config.yaml
positions: "alibi"
bias: "all"
init_std_qkv: 0.0246
beta1: 0.9
doc_mask: true
z_loss: 1e-05
train_tokens: 540000000
dataset: "wikipedia_en"
MLP neurons of a small language model. Each row is named by its layer, matrix (down: output weights) and neuron, and shows model dimensions 176-271. Each number is 200 + 30 x the weight over its row's rms, rounded and kept within 0 to 999.
After each neuron's rows, "fires before" lists the tokens most often just after its 100 highest values on Wikipedia text that the model never trained on.

L11.down691,172,200,215,184,271,226,228,156,169,246,170,145,188,226,224,202,192,170,194,182,159,196,199,187,193,253,194,111,177,217,163,195,166,198,195,242,207,216,163,230,181,243,198,188,168,193,226,233,119,123,228,216,221,229,211,203,167,147,248,207,207,187,159,201,244,209,180,162,177,210,267,195,183,220,193,245,229,215,207,201,199,206,249,200,181,239,249,165,173,183,199,269,180,189,187,216
fires before: "0", "7", "8"

L6.down1095,183,181,180,248,233,230,174,189,214,197,172,241,205,155,205,188,216,247,229,262,174,251,177,211,188,191,205,266,216,223,174,219,212,209,208,224,233,196,158,221,201,137,193,261,150,182,217,196,170,215,237,192,219,157,229,171,183,211,164,229,246,186,152,171,194,197,222,170,239,186,163,234,173,207,192,266,188,239,211,190,225,247,207,229,220,198,207,184,238,211,209,194,187,168,190,188
fires before: " the", " this", " least", " a", " "

L2.down857,153,213,187,157,179,163,283,155,181,206,200,192,176,211,224,247,234,149,207,213,188,183,118,219,278,142,210,183,203,207,152,207,179,208,195,212,161,167,191,214,165,234,195,181,195,99,203,198,187,181,184,184,220,214,240,197,197,243,179,177,243,186,235,205,190,165,207,206,207,174,274,174,213,215,204,168,202,247,241,191,184,188,218,248,175,202,181,205,277,192,215,206,231,183,224,168
fires before: "9", "6", "4", ",", "k"

L11.down488,228,287,122,220,201,207,139,187,208,231,192,196,167,229,179,205,139,187,225,215,190,211,180,258,206,203,200,179,184,187,245,253,224,224,180,246,199,169,202,190,156,197,254,187,224,176,199,178,226,173,214,203,221,218,214,164,220,230,197,236,198,237,176,221,213,183,140,215,187,212,193,209,198,165,211,176,202,212,194,174,209,180,193,240,225,213,230,258,239,201,148,203,235,192,148,191
fires before: " |"

L10.down969,187,236,162,192,210,218,261,249,178,200,229,243,223,190,232,162,199,199,211,238,200,237,215,204,182,180,255,152,199,198,198,180,224,169,244,206,237,165,229,155,184,200,128,228,197,162,184,159,192,181,232,204,207,198,190,176,240,212,130,166,207,192,198,268,225,217,201,174,172,178,193,216,175,188,214,177,195,208,254,217,203,167,174,211,142,247,221,144,204,187,211,188,232,189,200,210
fires before: "4", "8", "2", "9", "3", "1"

L2.down89,244,256,174,174,196,233,208,176,148,140,177,223,165,201,198,150,211,158,164,163,201,228,193,197,196,208,194,179,189,173,197,201,198,191,236,195,188,183,168,213,219,221,211,210,251,179,199,242,225,212,209,236,233,250,209,222,171,239,164,199,225,162,164,212,183,231,166,156,176,197,226,147,182,254,205,260,210,200,194,219,208,248,218,219,173,226,225,210,223,205,234,207,202,163,210,154
fires before: "2", "4", "6", "'s"

L8.down949,201,192,201,213,157,208,155,221,186,153,184,272,173,188,190,196,222,213,231,216,188,231,212,225,165,195,223,193,216,196,194,220,127,259,206,158,177,173,192,231,210,163,190,261,209,164,173,175,201,206,246,189,270,244,186,180,215,240,211,198,190,176,176,206,280,259,203,188,211,183,239,215,202,188,191,221,202,196,188,201,186,221,238,168,202,227,202,211,189,218,220,222,164,139,172,218
fires before: " |\n", " |", "1", "3", "4", "2"

L2.down975,149,207,195,203,181,227,240,169,201,137,143,210,214,151,197,223,192,215,189,184,180,217,183,179,207,176,177,199,202,197,235,226,235,228,224,210,201,192,232,161,216,145,157,217,200,239,201,218,215,225,228,228,241,229,208,209,312,205,173,231,150,219,254,203,182,180,161,175,174,204,184,190,239,187,176,225,213,232,182,167,215,241,230,206,215,129,203,213,202,187,146,233,137,258,199,230
fires before: "9", "8"

L8.down928,180,196,179,198,162,236,141,211,109,189,204,124,239,147,217,202,228,182,203,223,192,237,182,244,194,157,199,195,231,240,144,204,185,233,206,129,184,216,204,195,208,176,209,241,198,179,162,162,267,210,234,197,266,256,212,203,176,239,197,196,169,207,229,189,235,189,263,192,206,256,223,248,223,203,196,239,182,212,217,170,237,161,218,208,213,196,193,183,178,214,206,228,196,197,176,217
fires before: "2", "1", "7", "5"

L2.down19,174,229,179,227,204,192,183,152,201,250,183,256,199,236,172,222,187,182,221,165,232,201,186,217,233,200,196,263,175,203,211,191,227,176,197,195,155,177,223,176,203,188,174,203,201,214,168,190,251,154,188,161,209,237,160,194,271,266,184,222,263,184,194,226,228,174,191,202,197,208,215,232,184,201,183,223,238,196,195,210,163,198,230,166,208,216,130,211,201,224,174,147,231,225,198,220
fires before: "1", "2", "0", " ", "3", "4"

L8.down671,261,246,256,247,176,186,229,184,171,226,218,181,226,176,213,212,147,254,167,245,217,198,237,182,210,199,194,252,190,182,195,205,205,232,180,184,204,248,165,219,153,185,219,137,231,206,190,216,190,166,173,191,204,216,139,194,192,204,189,179,223,210,254,159,194,219,217,199,233,202,205,180,183,152,230,197,217,208,189,162,184,183,254,162,155,249,212,181,249,196,198,207,157,154,255,230
fires before: "1", "9", "2", "0", "8", "7"

L6.down16,203,192,170,199,165,216,150,209,172,180,219,171,175,242,188,216,257,180,241,218,193,225,177,214,222,213,204,129,216,194,187,188,198,188,185,246,223,175,197,228,209,187,204,198,197,147,129,163,242,177,200,161,248,249,231,224,184,172,170,181,227,171,169,203,165,188,128,160,200,183,279,204,159,260,157,198,197,216,244,205,233,221,200,217,181,220,226,179,187,214,271,252,228,262,245,191
fires before: "8", "9", "6", "3", "7"

L11.down1102,204,205,258,178,192,265,206,233,219,169,215,184,216,221,175,150,154,244,227,217,252,237,152,206,167,240,249,262,201,206,188,201,225,261,175,150,184,254,214,212,229,179,193,233,197,217,148,167,172,186,229,220,260,205,287,224,187,217,189,195,197,224,204,184,161,189,236,276,166,252,207,196,229,167,212,203,212,151,166,209,201,215,177,126,179,139,206,211,210,205,184,228,164,197,204,176
fires before: " |", "1", "2", " |\n", "6", "5"

L8.down190,271,209,161,165,157,209,249,203,196,171,221,160,165,222,186,188,200,196,163,216,172,209,122,148,211,193,208,207,231,229,219,194,208,176,233,208,211,205,172,216,253,187,191,216,280,175,189,207,207,177,154,212,213,228,218,248,218,171,218,186,199,186,232,215,183,161,227,219,226,218,131,158,226,235,202,181,170,177,206,199,207,202,205,204,191,194,162,221,247,206,177,242,191,252,206,197
fires before: "1", "0", "9", " of", ".", ","

L11.down350,211,161,241,251,205,195,234,237,208,199,184,193,164,180,174,131,159,195,207,150,208,225,208,196,240,148,215,189,180,195,225,208,186,167,208,181,165,202,172,204,223,193,243,236,223,204,219,162,170,195,188,173,229,253,209,218,213,200,160,202,175,192,168,226,173,195,167,194,191,169,198,262,259,240,185,155,224,178,183,220,233,174,170,239,216,224,126,217,197,179,175,164,143,195,203,217
fires before: "5", "4", "6", " |", " and", ";"

L2.down413,144,222,193,150,197,190,207,163,178,188,206,196,271,194,180,197,230,160,173,170,210,219,200,205,243,232,199,202,223,238,207,237,204,167,198,199,236,166,210,204,231,204,128,208,230,209,211,216,283,202,230,205,191,239,189,252,191,122,204,192,193,194,207,192,220,264,158,194,181,226,211,137,217,213,141,160,224,269,249,193,199,224,204,222,206,248,217,183,222,174,207,220,220,218,224,153
fires before: "1", ".", "6", "0", "9"

L8.down761,214,168,138,205,141,176,182,237,236,182,209,280,218,217,189,141,213,193,192,197,229,180,247,204,194,195,211,141,200,232,175,199,253,220,226,171,176,198,246,195,206,208,216,268,181,174,191,174,167,205,236,231,207,224,246,169,234,220,139,184,212,214,131,181,205,256,177,197,179,195,211,210,237,211,189,133,209,258,238,179,197,200,228,228,194,208,209,203,185,173,237,211,184,178,250,198
fires before: " ", "9", " the"

L2.down1129,172,162,159,199,177,212,167,234,158,237,250,157,186,245,168,223,152,239,210,209,191,227,194,213,209,208,264,210,209,156,185,221,217,216,177,164,198,247,209,236,234,135,242,156,256,220,196,174,179,206,178,148,218,234,286,252,229,217,207,202,214,160,222,194,177,172,236,220,219,180,148,163,165,225,256,192,166,205,194,210,252,210,142,214,183,193,221,202,165,155,184,234,206,244,226,156
fires before: "0", "1", " ", "3"

L10.down1187,179,172,180,164,141,186,210,171,242,197,197,192,186,171,217,219,214,201,257,176,205,175,153,229,144,169,233,184,206,203,204,210,193,202,282,176,191,174,188,152,259,187,173,187,234,224,195,169,201,190,227,211,220,202,171,252,211,228,187,179,156,225,192,190,206,213,189,272,176,211,195,239,199,203,177,164,202,187,159,198,240,181,254,192,192,197,154,189,178,184,198,258,185,188,208,187
fires before: "1", "2", "3", "4", "5"

L6.down1166,188,177,179,198,187,161,196,208,213,199,184,232,202,192,178,202,193,183,199,197,178,223,231,207,174,231,188,190,167,210,220,219,218,225,189,238,172,256,204,193,196,220,255,224,159,170,153,183,157,159,231,234,188,215,205,240,246,232,153,201,199,177,188,237,224,217,168,150,239,164,228,183,247,222,152,196,190,226,138,281,162,230,194,142,204,223,263,234,245,203,143,217,222,209,209,214
fires before: " ", "9", " in", ":", " by"

L11.down1090,144,197,140,212,207,160,165,220,194,213,226,202,241,194,213,202,263,204,186,202,218,252,168,261,174,154,198,232,214,219,197,217,153,208,205,199,235,207,250,193,152,221,206,191,218,184,192,217,180,239,169,203,221,176,184,239,206,255,169,204,171,165,175,221,217,237,181,191,209,203,219,185,168,166,245,226,237,236,179,177,208,162,185,201,195,194,165,162,217,202,173,167,249,182,150,188
fires before: "0", "1", "2", "4", "5", "6"

L10.down1072,243,186,201,181,175,181,225,171,188,167,197,197,149,189,175,157,193,242,242,167,173,215,185,227,205,207,206,223,193,205,197,195,236,181,163,194,205,167,254,205,222,166,191,253,162,200,164,222,214,129,156,156,218,246,213,202,210,157,201,167,144,172,151,187,179,173,199,213,200,179,194,238,201,242,251,175,223,124,134,209,165,236,267,195,221,134,191,237,171,223,205,188,180,207,201,145
fires before: "5", "7", " II", "4", " IV"

L2.down327,142,254,213,142,211,199,184,141,199,214,188,255,193,207,204,203,186,162,227,190,255,223,199,193,260,188,214,206,177,181,229,169,197,204,195,203,159,206,231,223,215,228,192,188,218,216,188,197,223,189,199,235,191,206,236,153,236,227,191,201,212,175,191,240,261,155,199,206,155,186,173,194,191,138,251,204,209,235,211,165,196,161,207,138,187,208,188,189,218,173,163,174,179,205,200,227
fires before: "1", "2", ")", "4", "0", "5"

L10.down1268,161,187,193,194,200,221,147,253,123,201,203,224,197,207,204,219,228,176,175,161,197,183,191,191,222,190,226,202,194,150,196,229,163,170,198,190,263,216,191,222,234,196,220,233,239,203,224,232,224,233,164,188,237,219,216,214,174,229,154,189,193,174,158,181,272,229,106,184,213,172,223,182,175,222,265,235,211,179,201,196,217,200,172,206,171,223,202,219,196,220,214,220,256,210,145,178
fires before: "2", "1", "3", " ", "4"

L2.down568,236,142,175,197,179,227,184,252,205,148,198,230,205,198,224,219,195,228,219,229,173,175,169,203,190,206,199,227,167,215,235,199,234,196,199,181,196,169,245,161,273,232,222,209,189,167,175,240,224,175,295,192,172,228,203,215,227,221,246,205,169,187,221,226,249,168,185,171,169,192,190,194,230,214,186,184,161,205,238,232,284,205,224,200,217,190,189,253,219,182,193,196,172,201,231,161
fires before: "0", "5", "1", "9"

L13.down820,218,170,203,225,170,218,204,199,179,176,226,184,191,219,189,184,164,141,226,179,276,236,192,184,188,142,204,177,201,235,223,168,206,257,171,198,183,202,232,222,208,231,205,201,166,233,239,139,211,253,256,227,207,208,201,234,247,207,184,197,192,143,172,217,204,226,182,187,216,203,197,189,214,202,156,175,217,219,214,181,173,186,214,200,246,173,222,165,150,244,203,203,216,166,168,181
fires before: " |", ".", " Title", ":", " Chart"

L8.down1257,203,171,193,209,207,183,188,216,150,176,190,191,227,183,134,223,149,186,224,199,215,204,176,203,214,179,222,244,205,187,184,257,183,204,185,135,156,191,193,233,205,199,224,262,170,205,262,164,208,241,242,206,226,241,199,203,177,239,170,161,191,200,211,188,219,213,189,222,201,177,218,199,234,215,196,226,229,190,239,214,196,173,241,163,225,169,205,140,226,204,190,200,221,209,166,216
fires before: "1", "2", "7", "3", " |\n"

L2.down1084,237,199,170,160,183,168,235,184,211,191,206,190,210,160,225,218,182,176,181,197,201,196,208,143,227,236,207,156,245,235,208,236,264,181,185,237,162,158,258,162,199,215,188,190,146,218,158,235,273,229,241,214,211,201,168,210,223,196,225,235,179,209,156,219,220,175,156,181,200,159,166,176,213,214,163,200,189,273,208,187,167,204,208,247,193,205,203,247,235,227,197,146,151,226,168,235
fires before: "9", "8", "7", "0"

L10.down1144,200,226,194,139,229,204,154,257,235,206,214,191,244,182,225,212,149,157,218,226,198,198,200,160,204,241,207,199,212,208,181,193,236,260,208,170,188,176,216,227,171,152,192,253,188,126,178,190,207,206,249,223,182,234,233,207,248,213,171,185,211,224,202,170,163,242,163,170,134,136,236,196,203,222,209,231,187,221,186,183,195,197,178,195,148,196,210,140,158,145,207,193,244,192,249,228
fires before: " ", " to", " century", " and"

L2.down591,215,175,177,251,171,142,198,201,151,186,231,178,198,258,192,169,211,170,198,153,256,221,183,222,169,164,222,223,160,167,226,221,168,155,206,215,182,151,132,201,212,218,208,204,134,217,230,208,180,266,215,227,217,184,135,158,219,224,185,211,217,224,190,223,177,214,150,144,187,176,226,206,213,208,224,213,219,230,198,191,187,255,244,247,221,122,179,243,243,220,181,212,202,214,192,234
fires before: "3", "5", "4", "6", "2", "1"

L2.down532,251,158,177,138,200,208,179,194,189,184,242,131,206,219,203,204,229,185,177,178,225,236,239,216,202,193,171,204,191,185,207,212,209,180,172,203,209,172,192,323,206,200,142,200,201,215,224,241,210,221,187,181,150,242,222,180,203,188,216,154,160,185,209,210,145,224,205,272,167,207,161,178,200,168,187,169,265,203,173,191,218,205,226,186,180,200,168,212,181,182,219,212,213,235,185,207
fires before: " ", "-", " to"

L2.down537,171,188,159,231,193,188,181,192,186,182,254,177,161,222,211,216,177,180,178,183,231,215,160,229,186,227,189,183,207,185,208,199,167,218,177,198,202,222,237,319,238,185,196,193,220,222,181,217,162,174,187,147,217,238,221,201,184,243,219,186,162,148,183,230,142,231,188,260,170,231,168,221,191,229,177,170,202,184,162,183,213,168,173,251,212,207,215,192,184,165,201,213,189,141,190,153
fires before: ",", " he", "."

L2.down1049,175,197,191,262,177,224,160,195,209,158,201,208,213,161,153,222,186,176,169,192,200,226,174,210,181,197,248,224,187,164,181,247,173,237,180,173,207,187,177,175,201,203,234,222,199,227,174,132,175,234,214,192,226,148,162,199,201,195,178,177,161,184,247,231,174,174,173,173,229,186,194,206,181,213,236,216,176,196,169,223,185,254,184,227,163,145,207,229,183,217,162,172,200,258,135,216
fires before: "3", "4", "5", " ", "CA"

L8.down13,223,178,267,142,267,241,171,186,199,171,265,170,157,225,202,188,142,177,173,180,220,240,201,150,209,191,190,159,187,176,167,220,165,252,191,228,223,199,180,260,196,207,189,217,198,169,199,192,238,171,190,180,209,169,263,233,220,226,228,197,169,245,227,217,191,198,164,176,214,180,192,173,174,224,267,157,253,201,137,232,169,201,202,192,202,191,180,202,195,161,187,195,262,240,194,182
fires before: " |", " |\n", "″N", ".", ".)", ";"

L2.down417,235,205,183,198,239,209,207,223,168,230,241,196,218,166,198,197,212,170,213,176,164,204,211,166,189,229,187,219,238,171,214,162,196,257,283,139,134,192,190,183,242,244,269,221,198,146,178,199,183,182,214,220,212,187,211,210,232,232,181,198,200,190,296,170,217,210,271,260,269,197,205,176,211,274,168,175,184,177,199,164,185,180,190,251,182,174,228,212,232,173,199,208,178,214,170,180
fires before: "4", "3", "2", "6", "1", "7"

L8.down432,238,193,145,274,197,195,215,225,232,209,229,190,186,189,207,202,202,232,241,220,205,259,174,165,140,187,208,206,259,224,216,200,156,246,222,131,201,230,219,183,191,209,178,161,216,226,230,176,199,160,167,182,240,214,247,235,213,217,168,201,193,225,151,163,193,142,250,262,213,254,188,206,215,208,179,187,198,181,182,226,218,176,197,174,189,158,219,234,206,188,154,182,204,223,131,211
fires before: "1", "0", "2", "4", "°N", "3"

L8.down206,223,238,166,164,224,152,140,237,175,205,153,189,172,191,182,156,162,241,177,186,166,188,144,238,208,220,192,149,166,231,209,180,208,190,176,228,199,172,159,201,210,255,249,164,174,174,180,181,142,167,189,213,216,200,175,201,202,236,187,173,171,162,159,191,204,206,227,268,253,162,234,168,172,194,195,135,186,195,175,192,220,178,196,191,242,253,222,207,212,178,185,188,227,229,215,211
fires before: " ", "1", "2", ":"

L13.down501,195,200,174,224,206,188,208,204,208,169,199,183,205,223,186,185,219,173,247,178,228,123,179,227,181,195,195,222,190,146,215,195,211,269,247,212,206,236,215,193,223,206,246,214,178,133,162,214,210,232,282,267,147,232,169,216,198,270,189,215,211,203,244,245,165,218,185,196,182,208,167,162,215,230,195,184,197,173,215,204,187,244,187,183,164,209,206,203,176,232,147,192,215,237,280,189
fires before: "1", "2", "4", "5", "3"

L13.down381,135,197,225,204,293,224,211,204,171,217,207,164,208,257,199,193,149,186,220,260,225,192,172,165,221,187,234,234,224,224,207,233,189,188,206,240,192,242,210,165,213,164,228,151,166,187,181,155,143,186,191,242,232,206,173,153,246,192,209,178,226,190,181,216,238,193,171,206,209,210,216,215,217,208,154,190,183,213,213,238,168,172,196,156,201,195,163,127,154,173,172,237,194,215,225,146
fires before: " "

L6.down150,178,256,218,164,175,220,229,172,218,186,148,198,252,219,200,236,227,246,209,196,184,172,245,178,188,253,183,144,241,206,214,187,206,221,269,259,100,163,216,207,203,179,157,247,227,228,170,208,179,185,201,204,233,194,204,199,268,197,220,181,180,196,241,211,211,216,209,163,217,204,167,164,171,211,176,185,167,208,177,183,142,199,244,192,231,209,221,205,241,231,158,157,213,243,210,183
fires before: "9", "0", "1"

L6.down1210,221,169,158,230,197,234,190,216,191,186,233,209,201,154,192,209,222,219,220,253,181,179,161,219,130,220,205,204,200,229,158,186,246,212,190,193,234,228,236,212,217,193,183,216,230,218,235,193,173,162,244,221,192,170,240,224,226,231,210,202,186,175,198,231,135,253,177,169,233,216,203,219,213,210,204,175,202,225,216,203,220,165,160,217,207,114,198,233,218,159,217,185,148,201,196,139
fires before: " ", " career"

L2.down963,207,193,252,207,166,205,194,204,200,203,230,175,171,217,175,216,191,238,176,215,199,168,230,177,246,222,184,159,211,154,228,186,140,204,186,228,169,191,177,198,273,230,195,204,242,202,264,218,179,203,245,179,161,161,189,173,210,205,244,238,237,208,223,197,239,179,235,206,204,180,216,171,155,233,239,152,287,189,191,175,195,183,244,195,123,185,220,180,192,181,158,245,270,255,206,174
fires before: " |", "%", ",", " mi", " |\n"

L2.down738,183,188,194,213,208,212,202,198,184,149,186,170,212,258,230,194,226,217,222,197,221,197,176,209,160,190,215,222,198,172,184,166,196,241,197,158,182,167,179,161,175,233,207,216,167,147,210,156,181,200,244,210,227,172,200,228,187,237,160,148,215,208,167,282,174,203,165,134,187,215,186,204,194,151,258,227,207,216,161,162,168,241,213,228,194,185,169,212,241,193,177,171,186,159,191,174
fires before: "3", "4", "5", "6"

L10.down384,199,195,255,278,148,223,194,201,169,173,171,206,184,199,219,181,156,179,217,176,221,230,187,242,206,155,154,209,208,226,166,177,209,232,274,231,253,192,164,228,231,219,205,184,234,211,192,182,210,202,188,163,208,227,156,202,156,239,226,239,216,169,227,217,219,223,195,234,213,173,177,192,192,201,231,200,161,175,229,190,184,176,230,177,162,177,202,190,202,255,204,189,177,163,177,168
fires before: "0", "6", "8", "3"

L11.down255,233,166,192,224,126,224,190,176,161,211,180,223,163,206,221,211,200,189,234,206,232,125,177,177,183,168,245,217,214,234,233,232,180,230,224,177,270,161,182,217,183,229,238,185,197,238,185,193,202,122,277,224,148,235,161,182,214,228,213,224,148,171,183,207,189,241,189,247,185,202,245,234,227,216,191,184,171,201,233,146,185,234,241,183,188,194,195,220,180,200,197,226,193,167,241,173
fires before: "1", "2", " "

L11.down558,227,177,125,280,165,191,207,263,157,175,205,167,190,218,169,197,161,180,201,211,245,246,203,245,209,201,201,186,236,189,183,197,235,172,186,195,245,229,221,248,170,200,238,150,272,175,205,231,204,243,178,188,229,175,215,177,113,201,196,249,202,218,208,224,187,173,197,197,232,222,236,189,191,183,234,177,181,217,180,175,183,166,204,228,160,233,212,197,248,184,187,217,225,204,206,255
fires before: "6", "7", "5", "4", "2", "3"

L8.down58,233,158,224,206,231,157,188,169,117,240,164,245,251,204,194,201,232,184,243,245,167,203,172,193,211,175,194,196,214,211,234,215,197,215,204,203,177,149,198,213,188,246,170,221,176,157,171,195,200,188,250,229,240,193,168,213,171,249,208,245,195,208,262,200,227,262,192,171,200,168,219,215,193,179,205,193,182,185,203,199,249,203,195,167,239,212,162,182,189,218,201,202,162,192,223,179
fires before: " ", "1", "2", " (", "0"

L11.down552,209,138,153,223,181,198,184,201,265,206,190,137,240,195,214,213,223,234,274,205,187,202,188,207,147,142,254,225,194,213,145,187,251,235,155,171,217,205,199,169,175,175,184,238,198,210,195,210,175,224,184,192,206,183,154,205,237,229,212,176,153,217,198,200,196,130,141,181,238,185,205,212,156,188,266,205,216,190,174,151,147,172,208,142,218,193,205,203,174,212,164,187,235,214,235,202
fires before: "5", "9", ":", " |", "6", "–"

L8.down648,273,195,163,224,161,238,179,201,190,203,188,185,210,227,169,207,176,186,161,172,225,216,155,163,175,203,227,159,196,174,152,164,165,244,195,153,209,209,208,216,238,183,197,180,193,178,233,229,181,263,157,191,221,205,193,211,176,267,155,260,129,183,254,232,226,204,257,200,182,180,214,218,260,219,165,237,175,206,150,248,224,204,202,204,241,169,210,147,193,187,225,235,184,167,214,150
fires before: ",", ".", ".\n\n", " and", " |", " as"

L2.down1037,207,202,182,161,186,219,195,171,217,173,256,233,170,229,255,165,199,176,209,173,181,185,205,198,208,213,194,200,202,169,272,232,190,227,177,176,226,186,187,196,230,221,178,200,208,199,203,201,207,225,164,170,231,232,221,216,174,208,281,160,179,197,196,197,201,230,134,216,234,150,194,161,205,162,165,138,227,202,242,217,193,179,171,158,241,153,176,225,156,168,222,309,171,203,186,206
fires before: " ", ")", " round", " to", " from"

L8.down1111,177,206,191,205,171,170,256,250,150,186,172,122,162,210,229,231,189,189,183,174,175,179,201,172,212,188,188,231,235,241,199,222,216,250,182,242,185,197,187,208,216,166,247,196,190,153,194,202,136,215,146,172,188,242,182,195,139,176,200,192,199,166,197,207,208,207,217,178,272,191,159,130,216,220,211,254,245,219,148,228,182,246,243,167,189,154,173,188,196,174,173,228,190,219,276,232
fires before: " ", "1", "2", "9", " a"

L8.down1229,194,222,144,180,145,255,186,214,154,228,180,215,222,216,184,175,173,159,195,175,176,197,220,177,203,233,264,217,205,204,186,190,242,218,195,218,169,226,196,213,171,185,237,185,272,202,148,180,223,171,223,204,212,229,158,256,209,225,130,203,186,163,183,201,207,272,223,175,175,205,246,206,216,246,104,160,201,199,185,210,167,184,187,198,229,157,211,226,201,194,218,228,149,176,208,218
fires before: ",", ".", ".\n\n", " for", " with", " and"

L2.down574,147,206,127,209,173,231,196,199,183,172,213,171,211,197,186,181,192,169,180,276,206,221,185,226,238,273,227,229,199,192,193,219,216,195,169,198,189,228,179,195,214,237,188,209,191,168,224,197,174,209,208,226,192,198,130,205,178,148,187,232,143,164,192,255,193,211,221,251,239,192,222,157,179,226,185,198,221,185,151,180,174,171,210,207,161,215,199,286,218,183,214,179,186,232,225,210
fires before: "0", "9", "2", "7", "4", ","

L2.down520,184,234,185,176,188,234,205,170,200,239,217,235,170,206,152,226,222,205,196,270,201,190,198,249,240,171,203,201,228,185,233,236,191,218,222,142,182,235,216,176,185,186,179,211,214,178,168,188,188,236,231,215,207,186,253,218,225,224,135,200,178,238,190,205,205,233,166,187,210,236,196,225,228,189,194,162,199,237,216,207,205,237,190,212,178,187,213,256,232,187,163,223,183,224,174,147
fires before: "1", "2", " ", "4", "6"

L6.down912,196,148,182,242,240,190,174,250,211,180,200,189,206,222,200,198,159,201,199,246,199,248,207,203,223,191,229,227,186,176,159,218,233,216,213,202,177,239,249,217,249,195,242,183,164,248,225,174,186,185,184,243,187,228,244,173,257,204,256,174,146,219,195,194,142,251,232,220,222,188,215,188,169,154,191,209,219,145,169,218,240,170,183,183,227,159,204,216,161,216,184,214,202,200,203,177
fires before: " ", " ."

L8.down1198,189,194,225,188,231,210,166,208,161,158,215,159,251,208,230,205,182,203,235,184,192,214,197,197,207,217,230,215,186,233,203,189,141,174,210,200,152,173,224,176,204,221,190,163,225,185,197,215,244,206,233,191,239,186,215,211,184,213,242,190,232,237,265,166,236,129,173,208,204,188,252,130,211,237,246,213,238,173,208,240,153,206,228,181,193,150,222,167,257,221,194,181,257,194,229,214
fires before: " |", "0", ";", "2", "1", "."

L8.down961,176,186,152,228,295,155,176,204,174,265,192,239,202,202,175,195,139,189,173,244,232,198,157,213,156,199,222,166,205,200,216,184,198,200,235,240,176,196,171,138,109,252,206,198,200,154,182,188,138,204,223,259,178,192,189,189,188,246,211,213,206,231,201,240,230,169,232,189,192,182,184,222,238,206,187,159,174,181,210,165,210,133,183,156,144,182,165,242,279,190,137,233,176,199,170,152
fires before: " ", " |"

L13.down1266,214,236,116,197,181,188,210,172,216,202,188,219,184,183,202,147,212,198,172,215,174,166,197,239,209,185,215,181,195,255,189,138,187,170,181,220,191,213,171,226,177,165,185,182,289,220,219,202,209,231,101,176,183,196,193,189,209,273,186,150,168,224,214,263,167,139,200,222,149,218,170,132,201,217,189,150,232,163,213,215,233,226,186,211,168,196,217,270,182,170,228,234,229,177,215,227
fires before: "1", "9", "8"

L13.down1163,241,208,154,200,172,173,203,196,202,228,194,209,234,221,240,201,213,159,208,227,196,212,174,189,187,172,206,189,166,180,176,188,249,206,176,254,249,191,203,177,202,243,179,257,212,166,212,269,202,235,228,232,207,149,190,192,189,178,195,197,212,166,203,173,198,179,157,194,230,204,232,166,238,203,212,196,145,214,252,188,183,205,227,173,198,193,207,187,228,202,161,202,216,233,213,165
fires before: " |", "\n", ")\n", ":", " length", ";"